config.toml
d_model = 256
tie_embeddings = false
init_std_qkv = 0.0265
init_std_up = 0.0265
weight_decay = 0.08
final_lr_fraction = 0.0
seq_len = 512
train_tokens = 257800000
MLP neurons of a small language model. Each row is named by its layer, matrix (gate and up: input weights; down: output weights) and neuron, and shows model dimensions 96-223. Each number is 500 + 50 x the weight over its row's rms, rounded and kept within 0 to 999. Numbers have three digits each. A neuron's up and down rows have the sign that makes its largest values positive.
After each neuron's rows, "fires in" lists the words (lower case) most often at its 100 highest values on Wikipedia text that the model never trained on.

L3.gate229:538465580505512454452511402448495527572536457524495429379467534450504532489573507466537428598491505505492408523410519533442489592435477418556595473571441623405521538420581544541498514437534548404482440490472528523500494469481431393484555516535476509498582566501579424518531595552500450534557560534435546527421447525590540560414487540465468561486525484566552567497519476484542457555471
L3.up229:524478458511505579428461556440540536504549543510539528418465514503465554460514544438545444505469503420455470497424532427440480509472509451457526539461501589426574580506457459520558535406432575496456439425515435375520508549574459499488433536527514492463543448550425542405535509467504583395524484404602561522446561436524578448482549539454514580480463480466458568559495445512462611464479
L3.down229:554542491511539535482560502453561602409467489500453546456616540479477492428497485460548489488491480579527558433499473483547543453477391504484518515447455561552478434484581407571503536391573539533504537496512544431492517483408422473560484496485626532493532521589469548467498642438525455450513488422546476514493536582477541598417518547453474597462415437487539530481516499505525510481464
fires in: "of", "during"

L2.gate240:579445451579502432557523490477517470554471495500524481449450467498456492523518477560587578479500530474461435465583505491561425574563573573488492542487360476497534574473454498441487401498451544457544557472435467470624535497539475507584480498494533540512429465454526409401488543535504450516437522517469512507481455481536428497610543441613601415589441417480540520401503553558484548445460
L2.up240:583595543448549481446585442583554493493539495500519551494480471593407537403558624532409599474448498530438486494457566516448416507458495601551477464450473479516550476435451503553460406465533568562490481460439525481542495582603475517474396454523513476488342519464552548509459512495475481576487515463458516478518526554544427494465545420521550476538562587496618517476450517480458500489528
L2.down240:551545553593525451483553501491514449508554478511479495509476591568366461518430470472570472481459548463581494495518436511571517557476470547621461455480476489517560487448522522480443486516452504554502536510456522533577451490494484422536533549519516539521517553571507495407549517537375359454555574465478477511419392431508457524578541511595525580585565473545543527495415540470452522446466
fires in: "of", "from", "without", "for"

L4.gate270:436496454513507563542519473503478462538546476487511531564460433596474482490504492553536502524483539454559527570474456547468521518524561501545469582520497549451641511445565507538501450521463532555459389569545553509531430463487491408566528545500533506501473499479591481495549448545515579393366576522451535467511478444486553478567559567550526451498480509551649498432463607430589576612552
L4.up270:455525520431520486427429550503470534562564482474474505442514476417492513433545493495494437520506498498519441470435492507555439565464473473543445552533443536498531503415517484444517506502447550576533513549426456515486384545402608482481422403552514564513453407410522527619494556452538544525416580461405478448527580555513501507523587520528450458471461453536528540489427554502578533485440
L4.down270:425522519464428463571508520472460583505504427499470420571427486453546541549551503469505526496570539442526458487495519581435504480482423524558536501476476460540545577534535477486471548403534549624515492521490471533483469525559584500535472483536509487478488477516572382481520547496542512529574539491513462526501593513439510472540538533386465496464426440527535444536449442518505499444421
fires in: "of"

L4.gate620:461463589477520453518486532444495464566492536548508500469458521445474510502503489397480593497536498446535459574538533478557473521354487526570433470542504526523572507470540557448467506501535572494615514450477491581543445512562461435604538535531510503516468509538481424492482510490527560519502503529417483535528404490561463495597509483578523493543465476476551584455420527474508393491542
L4.up620:544486577462553504516534598412492497503565565506548504385465535479489532451585569470511552497475546502480495488528471425475459533395569487502435494499480511495536521447493593522517523501539500511515482518528425483583508502470432450526449502548473480537453436481434549541523491504593619475448549515406481592535447372545434357560586444560517474487496505510489580480461530440490458538523
L4.down620:496446561544419424534528553458499485518489479483467564540434502513446497464447513452583623517583504513490574541590447498513473467417467487532496537510408510460567500458479551575566611454492490557587467450530519535610529499556397525488555433449527508525427491498487432512478458555453489490554453476455505580508476481552531515588480545519471480494440465549561495492553443465363446568456
fires in: "of"

L4.gate71:629536539473458371471611523483458390490557515448494492486505440474505492493412568578457568397470520479434493505535505548484527614500554520426465566366382500427571484477528520628486506503441579485536520550467480542474464453476479428467494504572536551510363495465534563467532505520533540577456449512539551477572500506554552525539525514511487559513504423510547473514478547522549444511518
L4.up71:537426565476515480527482466512552492490433559467477420340493560444473487532561369428458504553494460400436495436504517524484392494567489589535503525509552531500509540562581496476472502485576568457549441583432500427559486490437489464467438503499497430551509409425519520550409451490544488447467490524492458602537497505589429528519446488490572453456404519475480538494373465485398488498477
L4.down71:608493546463489394543519546460480458542514506458520476584528554556544513496464519591605589380614602527582521584498444502538473541445510499445432575454438547387489471435445446558509548517504549588570613516504471481530456457545419499550563529503481582541478495473577465464554543513532456512503487526441486540496520576429450601543636444555503551500458488471515550514556502492489535452542
fires in: "of"

L4.gate90:530391457441415459546457494501543423526498512562488476484525554604492514493493545426468489483384572504421557469503577530573390525453559470456571564385545467571501523476560494565546574499446557455454534515522491477538492567524428466478457444582459504507470505563504526487449510462505459526477510509563508535567509427570453483481543429472530438520627521568548503444456542495554477409575
L4.up90:472425497459477326555428392548525540559447460500536367526485527533468508557495503475489543415562449538431526491474518520565469512524488425581443558414500536536546465544518503568539496512442640523564469430491498422507456529483457505510498446590608559495516501494522497471481491602521573513540509505543462605594477430638459451518531526507451440472551449536509514469565548449510544488461
L4.down90:477440435503465448518506566602543463487581420508493483479530578447605495530480514421553476457465470530562560479499550491520407495487381475392558547435557520507544372555591424555562545532544506508488523508507419477587390491505556542514514532424464527560440581452484556548475545495422523505593437508518576583458529487573494564570565586516524482589470532553503483454558529518497521470468
fires in: "of", "live"

L11.gate572:573484446444456519497483511617527434578399444573505544487469520434454542498551472476474468494508611497514524488495445481523357511602570442506521497515514356488474512490565463428575606526488522466476547523461453462511463526583496482445447426511593549534536555548449426532481620505555505599611518426507514507402559513423526479513526437509480453508475528529422452513476458560548535524466
L11.up572:582422487555477532516413521518502502539510462510425534502489517537575542514582499546495528579567496492543542498560435436549492477573442477505454454519493533483504496434496522515462579441461530499557527432569450530540430556475514465513512460531514533450539525546505466436429516527588515505419539463523453538448522433497444524509573532483558477539420547500436579449499517548410497561512
L11.down572:487433549437611533556478458557534461578519544418501401503541502449529486511498417505395543481532538457537476543571438409469468401512558431514503446465532560476530530419442573444453516611468418390528532522568523441576470486442416452525467493531557486435497545510437520558459487520545545478567386452468541498475496513497445550528493499504649505490390486363596497519489504502481535472508
fires in: "of", "for", "by", "in", "goodbye", "to"

L5.gate557:566502513527498472553454585471560452541510556542473524508460501433366525399415472498512495451446432563533484538568603423456417492440486526459480535583459502541545531482476558495488542500473509510507448424508457488522549533501457395475495531491488390482553519578493588463571463514553451517558554536556561405550493421590465529490528526512543519475549539579558465532525503439485530510501
L5.up557:487547394562529539563551571594466537472479476567544478631494497374500446484502491418497564506489495524578549497576560489496518550546468567336449634424499456492411474526444528439568547513583529531534534560529525463520574521495461474545460499468471588508482416532421551543415534480495508473498428515454528483530517527510511556535473548451481520495475460442460435509567540543538540493430
L5.down557:488542524507620511477449427470490530472501455462503472546580487476528467457474410472456512505522551449515506521434542590384490493520574541469523460465448578418515529480534487524507489472465561479400503513591557523478479548489598573529495502519509445510475558419575482498479447597404465457519443514538432448586492520503506551524575471562474536547546534525478471499448485459474548424501
fires in: "of", "consisting"

L3.gate162:429560501506538537489463418499539507348533419465478469428460473526492519564557471515479536473483582522507527513497488535535458601515538433517635502419457560389501522507613396473542579459531533451475496490539418467522433460522470453492545590522522519469508597507624515463547640499430499510498418552594616406409451477512422477463531470544469562425503510470446511524488505538444510516480
L3.up162:458581551524448454505476493480455539490520453486524498461438448486648637496542530490415460564534454487542355541536395490418517592501511495525544551431490567497488578480426470399503492561517496452472488417479460422496565484377467458531496624533398498363471600578446474540479518529554474521549489470467509521467566521423436507458444569584474500404501439437481500567507485499513501541530
L3.down162:494589416455473528450570566455491569399534516453543572525577497490475535490571526495551547429513492594439472526526500512425428543480424409597434491463515480475569492570501455480482532444510477389538521494444461533433530571476523493586381524519559493410522416486583499435459558437472573495428505560512466504516544537516565460473531444431539474545581446374479474554509542512406476475459
fires in: "0"

L5.gate590:434527573461433470484534376545542416458581468509491526468463466492523484550435495458549513493477547436492510542562457500490576538454540487522560504537568451543563386568618507498435524494473544488485541588528474442461523464478552435495502548433498501448542560445512577401538461547406498529495474511549541396471501546520482453515516487494375452520518491522520612551444489562484478498489
L5.up590:546550445497571464580559427470502470426601485415516420484500483524529508542456433446437534451391544436602506564548449520519473473478543450456553487526512585522483562534447455490429450472503567469519413484519456416523444454476541451611543550493501605527537563435470448388459490527490505389543491534497564486588504544497497440498533438548500478485451561553506580384532547453535526504533
L5.down590:467399427513413460483549364485503481493505534501556575479547456488465576507505513492489555480428490434415524456560441460478472527520496522525484485474524439425539491529614499590515432477466495540494454535577514485431460436447522624554436550445479464465504456474602580496461483520456494476497523503519478537507438461519454450536545419454464479464538494488444533499483528505445506475463
fires in: "0", "7", "later", "6"

L5.gate560:495547538526488553526536503449571498410576498519478564430530507452500464527475491484521575402459599506548565569458500485475482502549529461561612484524555544347527538471608489533573476441560464575401495524578495444526411446502478506489544549544407476470477551490514488447546509498523501489463465485647494420498456509478473582490517486547503421553487475520509492583451505585473524557506
L5.up560:418573523527451470449442451493383550506470417461549492524384456448596449549438504506471507585503433549560382582509443481515451497491575533502605512452536484478565527440427484460450446546499558543468521500586558562483572426464460445532489534497434537449434575560488394490434451501535432482571557462479552460440426552473391521553476566499404494497550492483461457498475481485571465515488
L5.down560:488446543549549551427537511439572517370519478434586475504540486471511666530479480622525568538482489540452553572502443515429517585550451465451569465514490535428550517466554495475554485489529428445474446509570455565440477483453591491590456474457430534411441459558532473416513467523450555434487502575572463359496502507573454441503531444474445461420480497425510496574469506541464503506400
fires in: "0"

L2.gate251:533377573491500438501425517481468536468446529462529551474532507493506455438476544394540533532425460518429550442497455471473548493443524494534561563542504478508497545487453528507477587483456504592438551493457476525502580564479626521462475555534465524478515451562489510494515554547613470468547486521524427508478486405509461380469479494534430473453512432486505473537557429418430500467497
L2.up251:533530568450520414543523581560589459527494491495549574536459399523501417494475569563627477553478451515455512490498480463492470453550449523568483586552435477593467561581408532527442496457473432519470445552550577523528532609481489490445488528579508463608454405513459575435484453442528502426454529388451496553543465440462479438455480484559476514471433493465514425488522538427510507572462
L2.down251:399443502534505578542523339606497486457451429481473383499491543570486453499447483497417495406421553513623389493413457496507523548535545449470526538481504573445428509525479414471506482484538546556506541481518521415468475407454566574502604538504443460471481563476462392483508474503505534480536492510467517422475487424546446574522533466462463460556531467507507544481444513523479458465502
fires in: "of"

L6.gate21:468540545557505535513606508476431578505530459541511511498439450468426438458541545504476556515425534528497487565495527468521582517573556492479522471491484549500494565511561478447491582578534453496549456498438512538480583445443458471494546541545473516615452515598537558431404511571596429529476513456568575508429527456493537504459493448471459541461451525462506391418472568495582515573459
L6.up21:514506468548452462443536531401484530455516469499462499439485554488478526467490496522403489424535561492504426518548493535526510481548574454550474617380460558550430515436528510444510497547529435485533555435453542517456574466450462472519515544490485459551448556527562429412535388508482423581482532481563528515443594437636489413395525443493509551488485504491508486439429509537561526552457
L6.down21:504524429489403525506467549489581534504505487521523464532447532550514529525388438506568481463502468545450460484535402513413474517593437528509495590497468522443471557457434469514445440525475463488513491519438571500513476555535508673423456327560463515487494421509387534466468507526490559479490568462550512437526489579464517423451527504533568434503525423565452542555484500495503559543450
fires in: "2000", "2002", "2006", "2004", "2010", "2009"

L4.gate603:481558552422559432588541511501510478519474630484585567513563406561540511539565497496502617441473518457539454458531452482545500545544446448513504516550390469431525387525441413618537572452527491475553432549531579535595592397440492512515454479511530510601488533589549568498525454487510660510481544527462493444528500498543487528472443453576504482486510494431516496515497502535524529536517
L4.up603:637541498495526461479475460447444532419548532484458524516510437536519475493491435477455582569484499543467562492496438489588463438456552441507518452493558575522477509506459475556463392525519573472533573484554514618550462552467483605477505438552520510558553560563426472491441533559532485517474585520497539533590439421528486473542470442552503496501526428474545428475462524549512577475577
L4.down603:525479463568446469513566524538497532504455627594537453496521563494421560490492482485553451498465566564553491504534448496440474417372470514472484570505484412479504476562481460448531513555437461480526503578416550501505484574478555504594500440522458427537427482530635447455541469453498517455546502600529476526457558518533487450517460429558517495541510404560493517602563519408526423538530
fires in: "states", "time", "ned", "japanese", "us", "world"

L3.gate466:546442507533532445486508524540497517468520495532500512555533474554435463520561526664476556495493456484471491494494564554491479553570606414397523559504567430455438558467515519518529487412465525541556476526457502575545514493543448522496481531546563502489536481452514511466571486573542489519465567586418553464453525462545397538602498589479403457469406463543544465474470433555501507498512
L3.up466:519432430514408428546402429554450568493485488503509459454508447491490620487441523519476533458508489519455513483539586537619583506472477468447538450445488395451555460411504532488464418544456599475510569407464466558483458535501474462480501573486509476531494470500484491484457462438353449541590547600518486428453502472492497465615469505515515461440455463545477422481492479526520502467453
L3.down466:431548420493470454514428499478508451537461568456523389429494506493658508471438516494586435532497546601559518474505559490572480463476478545573596485488486520479563451498541497510508588525507500475480498461473453577577514554462553480464468492463468487485476526540404485610543479434460500481484462493513537411548508484507417437457517490516549497499483498457573485417455539491599493458455
fires in: "2019", "1999", "2009", "9", "19", "1989"

L7.gate440:371470396517342499512369418494538415514501520384507417531447505558531495583485551500421483532524538463413460522524511544556463511564545497547621559463570551398553589521515500572505524478486502493491495435472455526483468491537455442416501352476481554486486567551478452495399585515511477456564494626530478480465592421542423541419499506513497457532473511451457534457551445538489462442537
L7.up440:525466458431402558535522547399486457507429561450579573484490484506476575493394505488560552490517530517469499534520499504549531505560458507529519483554448522431502474511533441515491500448503468532528496519583450548514490518481511486434591489446533488414532430603472474608488468554461530462439374472481530446499469408528495440484433495593566448407530518519475441495476478526489459425488
L7.down440:520433523450548580440530506460513547452527544502525540544608468507577466459514491435633486487505559570563455503498506480414557463541381478534456478503548451514507431502559503502545476505546459550502573496533433551530562519445584640513419529547499528545497481485526513481533514568508514516503502430446401585525467445572449457454377571544449487392562420466535430512428570429518448516433
fires in: "by", "of", "2006"

L6.gate558:503501435458515536560463486495546339530471428553496493446576509606466558530562581558521600511521443477570532546536456529523551470526401508514543566478412481519494432493494397514554527431462481518442501553465535617512550557550452503545525505556477538497463506526454541368572564543421540503499538435491552414464523540413488441512450499567499494533514482502466460573465537551511539443538
L6.up558:575471443510525436481438448555549514452428551474526628426511418470467504556570476501505606480555570465486499482503445479530484526598542616543486571481559448400499466506468526456457522451448414539570539604546447487488524527456487544511523445517388581553524519550394429500463487541407477447429529528516479461509526557520494440445530449466407447592520540447525571494475492541480481525471
L6.down558:581492550493464470538402412487471468534452386520475425498543638487480574529516539508472514519476444409460532516518464523517597419483471491571508595446463552513545527516512404551511443485502433514459569566569513499475471489487495632531578477455445461562467546539543448502460491478504489564521562519513422509478582489507416493511489458536530474499502505548544457524449514503453459551422
fires in: "states", "west", "us", "chinese", "azerbaijani", "british"

L2.gate217:468525520435524421494433564415528493486546543507507595505464533586382452499536517555489450557447536593487480527521436415520492410476452462569535636473493500463547544583537497557525457425512467537422426601410535474581560583441450482451455360453532494439560395506512430448532493519488538527512512504418475463529411483519517471568531506534524417469487465567591508504549503524496505483567
L2.up217:564463462491491480492461541571479486572576529544524492536529503502435556522463505490409489583463488528492535486539484460480422546459528473540641536595514465522507574473473539400514570505411529595497463579513536444505464511467409575527503421457479513462514515421476460561595585438457537482558469428511454548530541453594506442545551471464521437523438458571544508483491516463444440499532
L2.down217:519520509543427499513492448461500526510478444501472422513443514463482525552413508469375507514466596479509536457464452523582477440529469486545469568432537509492485554508598560451437521502473453490474420461423498436469498478483478541502510461494484527547464550519460486503446549505423488497539474515427565471532542529529436400502467557442509455520564493478474468514485494443405526541469
fires in: "of"

L4.gate510:511480504488447434487490478460540515549575558548550531451415533560455526453529497441416470588534464574483465478436538542528525547495553486588491602444408459499510489447423594491483469480478454523489539524456456437549442544505373455478539476522439525473505463570536495479439486501474551516492501493605552493516527391495421500484587460531501560491548503499472496564473539554577473476515
L4.up510:464497509466473481490495458508438498465459504502465511548547499531504531503455424415465610502539479507519565506540540572581355453342530522622465654469492451537542496523522524546522530411451532511582540510426559446530455518561494533551541481465504502548523414481487515433418491560562466463524599433526504491528454499535512492626518484540446414514494548486508494440461512485463489564453
L4.down510:472482496431425476545478515630440510529427453532449465570490473584530497515527545481495573556618475508499526489554439454593442469492531484451442525555466577473497551584503498524552517587442596508564501476558475502603447429548539416480526513386541502529524519543521487459531495508552447528530511522473573475497489473565560589523542448508433408373555566565484460474502570492419533366456
fires in: "of"

L7.gate181:488514486476445447500508519507524475521384487504503525489523466434516468385399471507572568511523572488534572514482493505414472414531477534428393526517473533583460405533389479483508515461521495415459485516453490606528471503564489463543466532411489498520549439507455563430515507507447490417584508559415472517578592491480573552582453464505559486488548506557551408466525573474560550456469
L7.up181:506509484444449523533439467549499553462484415507451455570567565512551490553555551467554535534463483499542515490550548487582536484431474517643534566594570453448504454492550511514510609555479487460549502541493577492509584436392454505503490461618417564643556509593406534467570487463584565541379559486520445453411516617535493499426530402531514493534518477407469599513481514464455484529484
L7.down181:582452553471544461440515478389518505584402482518421562472590524499494438512410551472624587526542547484452501498537618382526512510508539523500519556485476565602487513520430507479494478459538488477481552509481471520530469546518489530640496551435473501529478512566536521470445523541545515404530499479546485516597432504521587495459480467485490477508490501512560440456489594438433496554492
fires in: "states", "world", "us", "national"

L2.gate165:515458465462435514490477491394473569536536552543587402476524493474540529496515564515444443569500434530467533528478521516526562502491488466511502451558506533484568513389463559485591505457460481464581561476480523476498490567436429461432526480514400475452550503616474497558491444520551495454480425498490490467455557402564450472404551402467570535466487436486450474497483452510499465560478
L2.up165:556483545419424417503490543485543510543530532388428504399413515489486452520559499483537545478559476501501370471486466467426498576443482497500532555561461625442529500513592529552520492476461549489474451413487504567581527516525494460438552482482524497547515595552489509448519500552488511497474461456463437605428467449557503496363509486524548505448502494490581583513532544510449467500590
L2.down165:552463494520422496518472475418489611532490487528447486472564527534521479425537492537514540471564473610586494495470431491486612550481376407468558466482563555461487446473608478523548523488536437527452402468454557498575564449434460368482552468421552522499488528568504508542427623542519470539582480460538513563379595444560485568448428527540476462391474448464501508506490546522472449555433
fires in: "of", "to", "against"

L2.gate106:536459405495496489487450475580404567512449457687611475537496458612482506508535485510468582493528431505469510499475504484511475462551515494446508477393475458418381508562545500450499496539449562529489561461466488457500465475517449510539564457521560450453578455507502475531504534522500472534447537519538545546456542442530472541533484508459551466487514429424477478500453460550538494556503
L2.up106:558447537442506577519572509563543471451441509437429477509464554537486539494449575498433464455569490477502512439578512555516516519482527379457676341453514460499541502489536546510460477456514521522621574539503444514473452501487458524502505497444501470547479486461519381521469537521438551549482438536530435503465441513585510436565500519452531568528435509522399485454505481576458480396441
L2.down106:357565556429487473535460561368443394488493462494433432496461460483554518542467469534586560484577554543518439498526635416534514592500571454458522503440450473498518520561529559542486487521563543518496538458513500605572522529455488466456439445438489426481469558579462509451511492557525452510485522555507509436498465473517463416518481511536503602481573496540437474509490573489579479433439
fires in: "1999", "1998", "2019", "1994", "1995"

L3.gate8:602622393487497475469516456497515542460548500399495545492565504497463565538534451531510485529619538535482475459472548609565569463560465431460492501488510513507469507558517477459489534537499533594594562621579478578473480508417508538482547575579510493528542548457487610522490504551586391559590564464551576506514470565449505481524510552482480478470555370559495584465401554503573534537527
L3.up8:485430424463488493471468494569590432532465474530481535508455413545533371443370461463534553533525572507446544472482484574516489453396521464429594402487465420395450412435506580511476507542533465535504562492553477486502393480459482508444452505525468481410481484493463475583486547445538482508457558479540484493520489565547478538538518452487463527587601456482504414515460462424493432482444
L3.down8:450534465507511529430450526589499482479485465495566414468552516503543525451418500472525490465467553542541490469473514515506406517481509477505458508536513481537527453515503608492502516511476546477504535523446556548584414487504458263522504493481524514435602513541505535518586555534459520490529446487555438459550615470519461526537445523534499467536420539484485447510467422426508557478516
fires in: "1999", "2009", "9", "2019", "1990", "turnout"

L2.gate72:531412500519452530545393467500459506480511517527489592489507497472466542462556546522501448539395499490443485505486542458493483637494618556474453493539513442438456555478487513501559390496525588454499531511474444466586481632432410471482464487534416492482476482602468498468542535494482537468456525482497538492477517409512400399538620475582487461441464475596509546554416442451526485487522
L2.up72:528572550614518491461499621491599552444473547452480599578495466455491488513497453582486626478532548449520530526507515516505529499407468596539387486547449546516534606448464519385563431446507539517515429405447503551523455493356538559586537694542500498539519527528473538543500457473587483460530571444450480512587461532498516493480483489618540533437469332426525429516558539476504456510493
L2.down72:406563527561491441502505558534560462531442472494550541512428540504461526473481452532433554481520508538519554448521539550523553466526487513554442430471472553439558458485524514501452522488420502584510547434483546583526482513513519388570583384559477444488453546476594462494560467532547498558532485496530509521513413512509520563521495537506525507512447460517505478490564561526419455520443
fires in: "of"

L2.gate615:596464551489482448531551497433501529581493447568454586491517469481491481454532456508550546496476441491463527488512517507399413542507569553464519553537459428538468505466465544351581473462493523445510504468484459522511519516476487407513441529483471458360512508455542522526543471549622492551578504454416577572485606431557434423440592544448567522441500433532436483559477524506502378541448
L2.up615:502516481606493535480479529491496415454426562461489556555547579487483508527459469462557426528481481520425519449477495435461553450510437469470413531507423516611458468542297566392474393489488466499554454460587518500416502544426527473512532570459567561513530495460593470521518451439528472490525519524488514494542531470435443483448444536576515500470474498520485497483578530376446569529536
L2.down615:541488435505579489539553536459511477457525580509549485428576471516506493528573479445454529467412483560541572520412566539381511542499514535564409459488500467548523492568489557443511372378489431514515507545479533510517450509566626453546484531489438387470489571395511503451475437514584437500486530476532552443523458498459448502493494500414512510500415501516470544531463584487552533482521
fires in: "of", "to"

L3.gate596:510455526444482479503488535519483419424560602508500380484464447452507478511544435558441491525462459411425547438524522575498578501464491373520460446515518409460519483458576458530455510438484465581532562460444528556498563541517536524498556425441545575602458642351586573493454474443487494560445555519486514455431444508550485463547470556573485490479535498475415525488459516552545477441569
L3.up596:540486545443523473577509510498472453573456555479473552481498482615541574485473470445539594555532476412452488516522535507504587543496555524447397524405490474512472450434528528493552497504490439435529550518526501614460442593475449495522544376438492534363503488545446583500536461454594450525510576517466496463480498482553493365544497456518513444423515411532421454470506537515531526432456
L3.down596:558548518516544554469538541463531531516514559602538480444521506527509482519526496481474456535547549544504492518526463503538452497565514576522469418466380537524420447670508536479524553535507463461481412537568464522481460476511495399552507412497514374397485463597486485509502555513576441463489474538506443522601462502427539461548554535519511540559491468533582446563508564475444461561457
fires in: "2009", "2019", "2025", "2005", "29"

L2.gate378:535407479482565545556450439510447509537546503501616504523444459491414541415526484464581504504407396525559472570507522357501560519424480533465515536466505538409488443461533489484414461526495536528476435543433452473474490479498512478475544487442450498482465480555497455535496515614384531401496431497554565543497457432498473502489461483548526445484403468489609492516486460492508476513573
L2.up378:500552614381437520542587527536534495472480460482473530474500430530496578461531554548487539503483461483559487533470424498505519483450462581585564643575488489576550506493422499425497463428421414550504442502479528523517500468427449534582497484510522455530421493554478483568496486511515593524376624410465467483547464450557505396532466380471425497510422499546528515538540570465555464579520
L2.down378:464518511414423494489478522423390533475438418603477423537482481570480499491429546540426575590523479456441461512583409451469508447450549466531553500581518538476513596463521622532533451505504514542487414469553563471469474536484480594412534411500507527441530507467574475543563479520495546431514519530526475487463526399565498454488580551478433400473466452441477472502532511571460448584443
fires in: "from", "use", "of"

L11.gate168:477468580465454516587536370467451494493607551554586442460589410491521499507574572550530470532477592554449565457534522481495501552562577460515548579531485469421471517441477530540503456485500484458469480455477432508583416534505482460518583392496559496534502501503435530479482539467551468487461599426494537495443491396491390477399423453524506451546441474545425559513463479548507449581574
L11.up168:469499517515501511462407476511483532535528467535454506515564502514452566453488528486634449523534535516465441549562489469540463503440407500530571428624424481476537511492553568544528466475448405553449601392523438536539529477499527503564504498468434479443532509477441589440443552529491494475618548471484492426468523485487577480460541535451432557475515524543576532431472497499563490465469
L11.down168:564583437512534539458538551462478550608474499505518520539528519466531469481554377530514443527460532550481453484536500442495514437500564468544570480453566501543461492401491505531538530410492429480491566562530446488470502465456495581473404569564510435449469497456421610480567502495483531498506415435519458456509487483514507576527466487506519494564454521467633515509418466549450463453531
fires in: "of"

L5.gate274:450483467527512486611510545487461456532442632477392513495492463565552506538480418496504464411416626456437508516473478567440408492518491506534426507502519484488533521502535475507437474488509471475547428513524415466535395486452510574564481561438461564400554567513479501462460493373471601512482423504642492492535398504518430458601464504543497414510492495452418466465510567427542550476557
L5.up274:443578538469494517512527368413434525403539445497545501587513524567495490577498510526515482517509493546539464511545494480482620519526546447545621487418535501533451599538459451483630605560522559513488496508404575505483443471456519454548504464540320571528397553470502499475501493558520423445576526478467557473533582523473550494465514501562461564482483455424472512489456497533423506543539
L5.down274:529433364609508541565521516476549459458486521526444577508511517533437453558521538539486555434509545518531503577514532550373512596501580450480434500490426500524533511583401505541542560524615455537485524533436465479447469479515574391607320582492492592482515450462526476383466529472436540470484511453500456501493441556507476522471480461585419498479464473472577477539612526429439462472454
fires in: "0", "gold", "ll", "silver"

L4.gate564:523493556549454464504580514502551398459519462497489500589527330635480478496485487581458496416544484520503521461493469547472409522489574493524520467438582485484489430502478486488573469471524520438397437518524501452557466545500466508506428478508512509440504508533350583506506474477523429519435463398516544470453547503478530465587560536464494537492464509542558494463453586428543518514306
L4.up564:502450449525434517611549523508496430546410491551485568489449523495556458517371508510515530469515453480473533466522595434519541546475592497676366561445489461515459501475430493534486543484492422408540545503416469439440574632506459503488498464514553510461480557611428611461498480412527465438504582507549491516516551409422472403484484508600509427534449547578499478483581477440522503516451
L4.down564:462507493451530524478467523575372509534574491497580470339570601478470595526469521555558462499455473518513610542512533495455499556456491382443513506523449564523574490554560554529482452469407390526590529478495485453414483474588525479522529525508473535494468463433539526494462458539422502549482554499497496526498472521592414514544442453456561458547441493488520597555554474542505578561566
fires in: "of", "salvator"

L4.gate371:474430527510475454584493497426459576569477477504546470400499597404528546497583470509514510539432472508547406500497501491376519596459483449573574515531504578452474460467552532438522523410485510464483551446449530487519556461447480461507497500518447473505432575489499447498527493537546567437519514525516516530488510465490474493488543545428527591506439360455558601527472466498468573481510
L4.up371:410460540511494483533455546424549572527574507506516440411467532453467495528540479539501503558427483474543453585454555546439522482524489486504486448459450590402501500490540464480490502493506513404421482438479531533538519466521497454464552485572558497520429451472590471513512466496512603459551426528514484513483477405473497565502501486506590601456402479445553542495490503498508531512494
L4.down371:496521498504479535515537504423577605543506470511510497444613542465574469405419468481459599531418504577561511440498502535391494479574423483491552519523497531527498447451590525554478606476492539508494575502487597541498457456441376514510514529506552546513419479533515527494527545471500530500587495477432442498474539457517519483499460575443502583476432465418527519491531464502534508502468
fires in: "at", "of", "near"

L3.gate438:516520533497512606425456542417537566504544467553454483440558605549529478545422497426482555444466434492448506415463572501459547534542507598459543455534477542437574544504535347462490459476557545517499484472565542484520480392539532501528500594518502448460459530401511530515603481532522526423463380533509511441512515597519538540482508513539453480457438417569498522567415514518351474535543
L3.up438:465492477524356535520491484440450541478588562432517553454486475544462417503582463513545509453555479604473457500430564569587437502531576552411596522510505490482457464432556453581539463496618544563570536461571484460533526523514504448485500576421500421369442403469475418516481419499518478515470454484482517464476483556564481542493488472439488504438508595512499538554404485558460499397500
L3.down438:412523517510605505488440462501532544427499410490614498541448426560552613618499553639488523441485465443469554486502496478525569535492522467510472454470498492495494418443523502478551506446446449425503499528465540509413429469534550453532493498552515612493500617485576567492532514489463558463468471439587571471495498586474487496472520529534538488548488379420497470509544667500486554562445
fires in: "0", "regulation"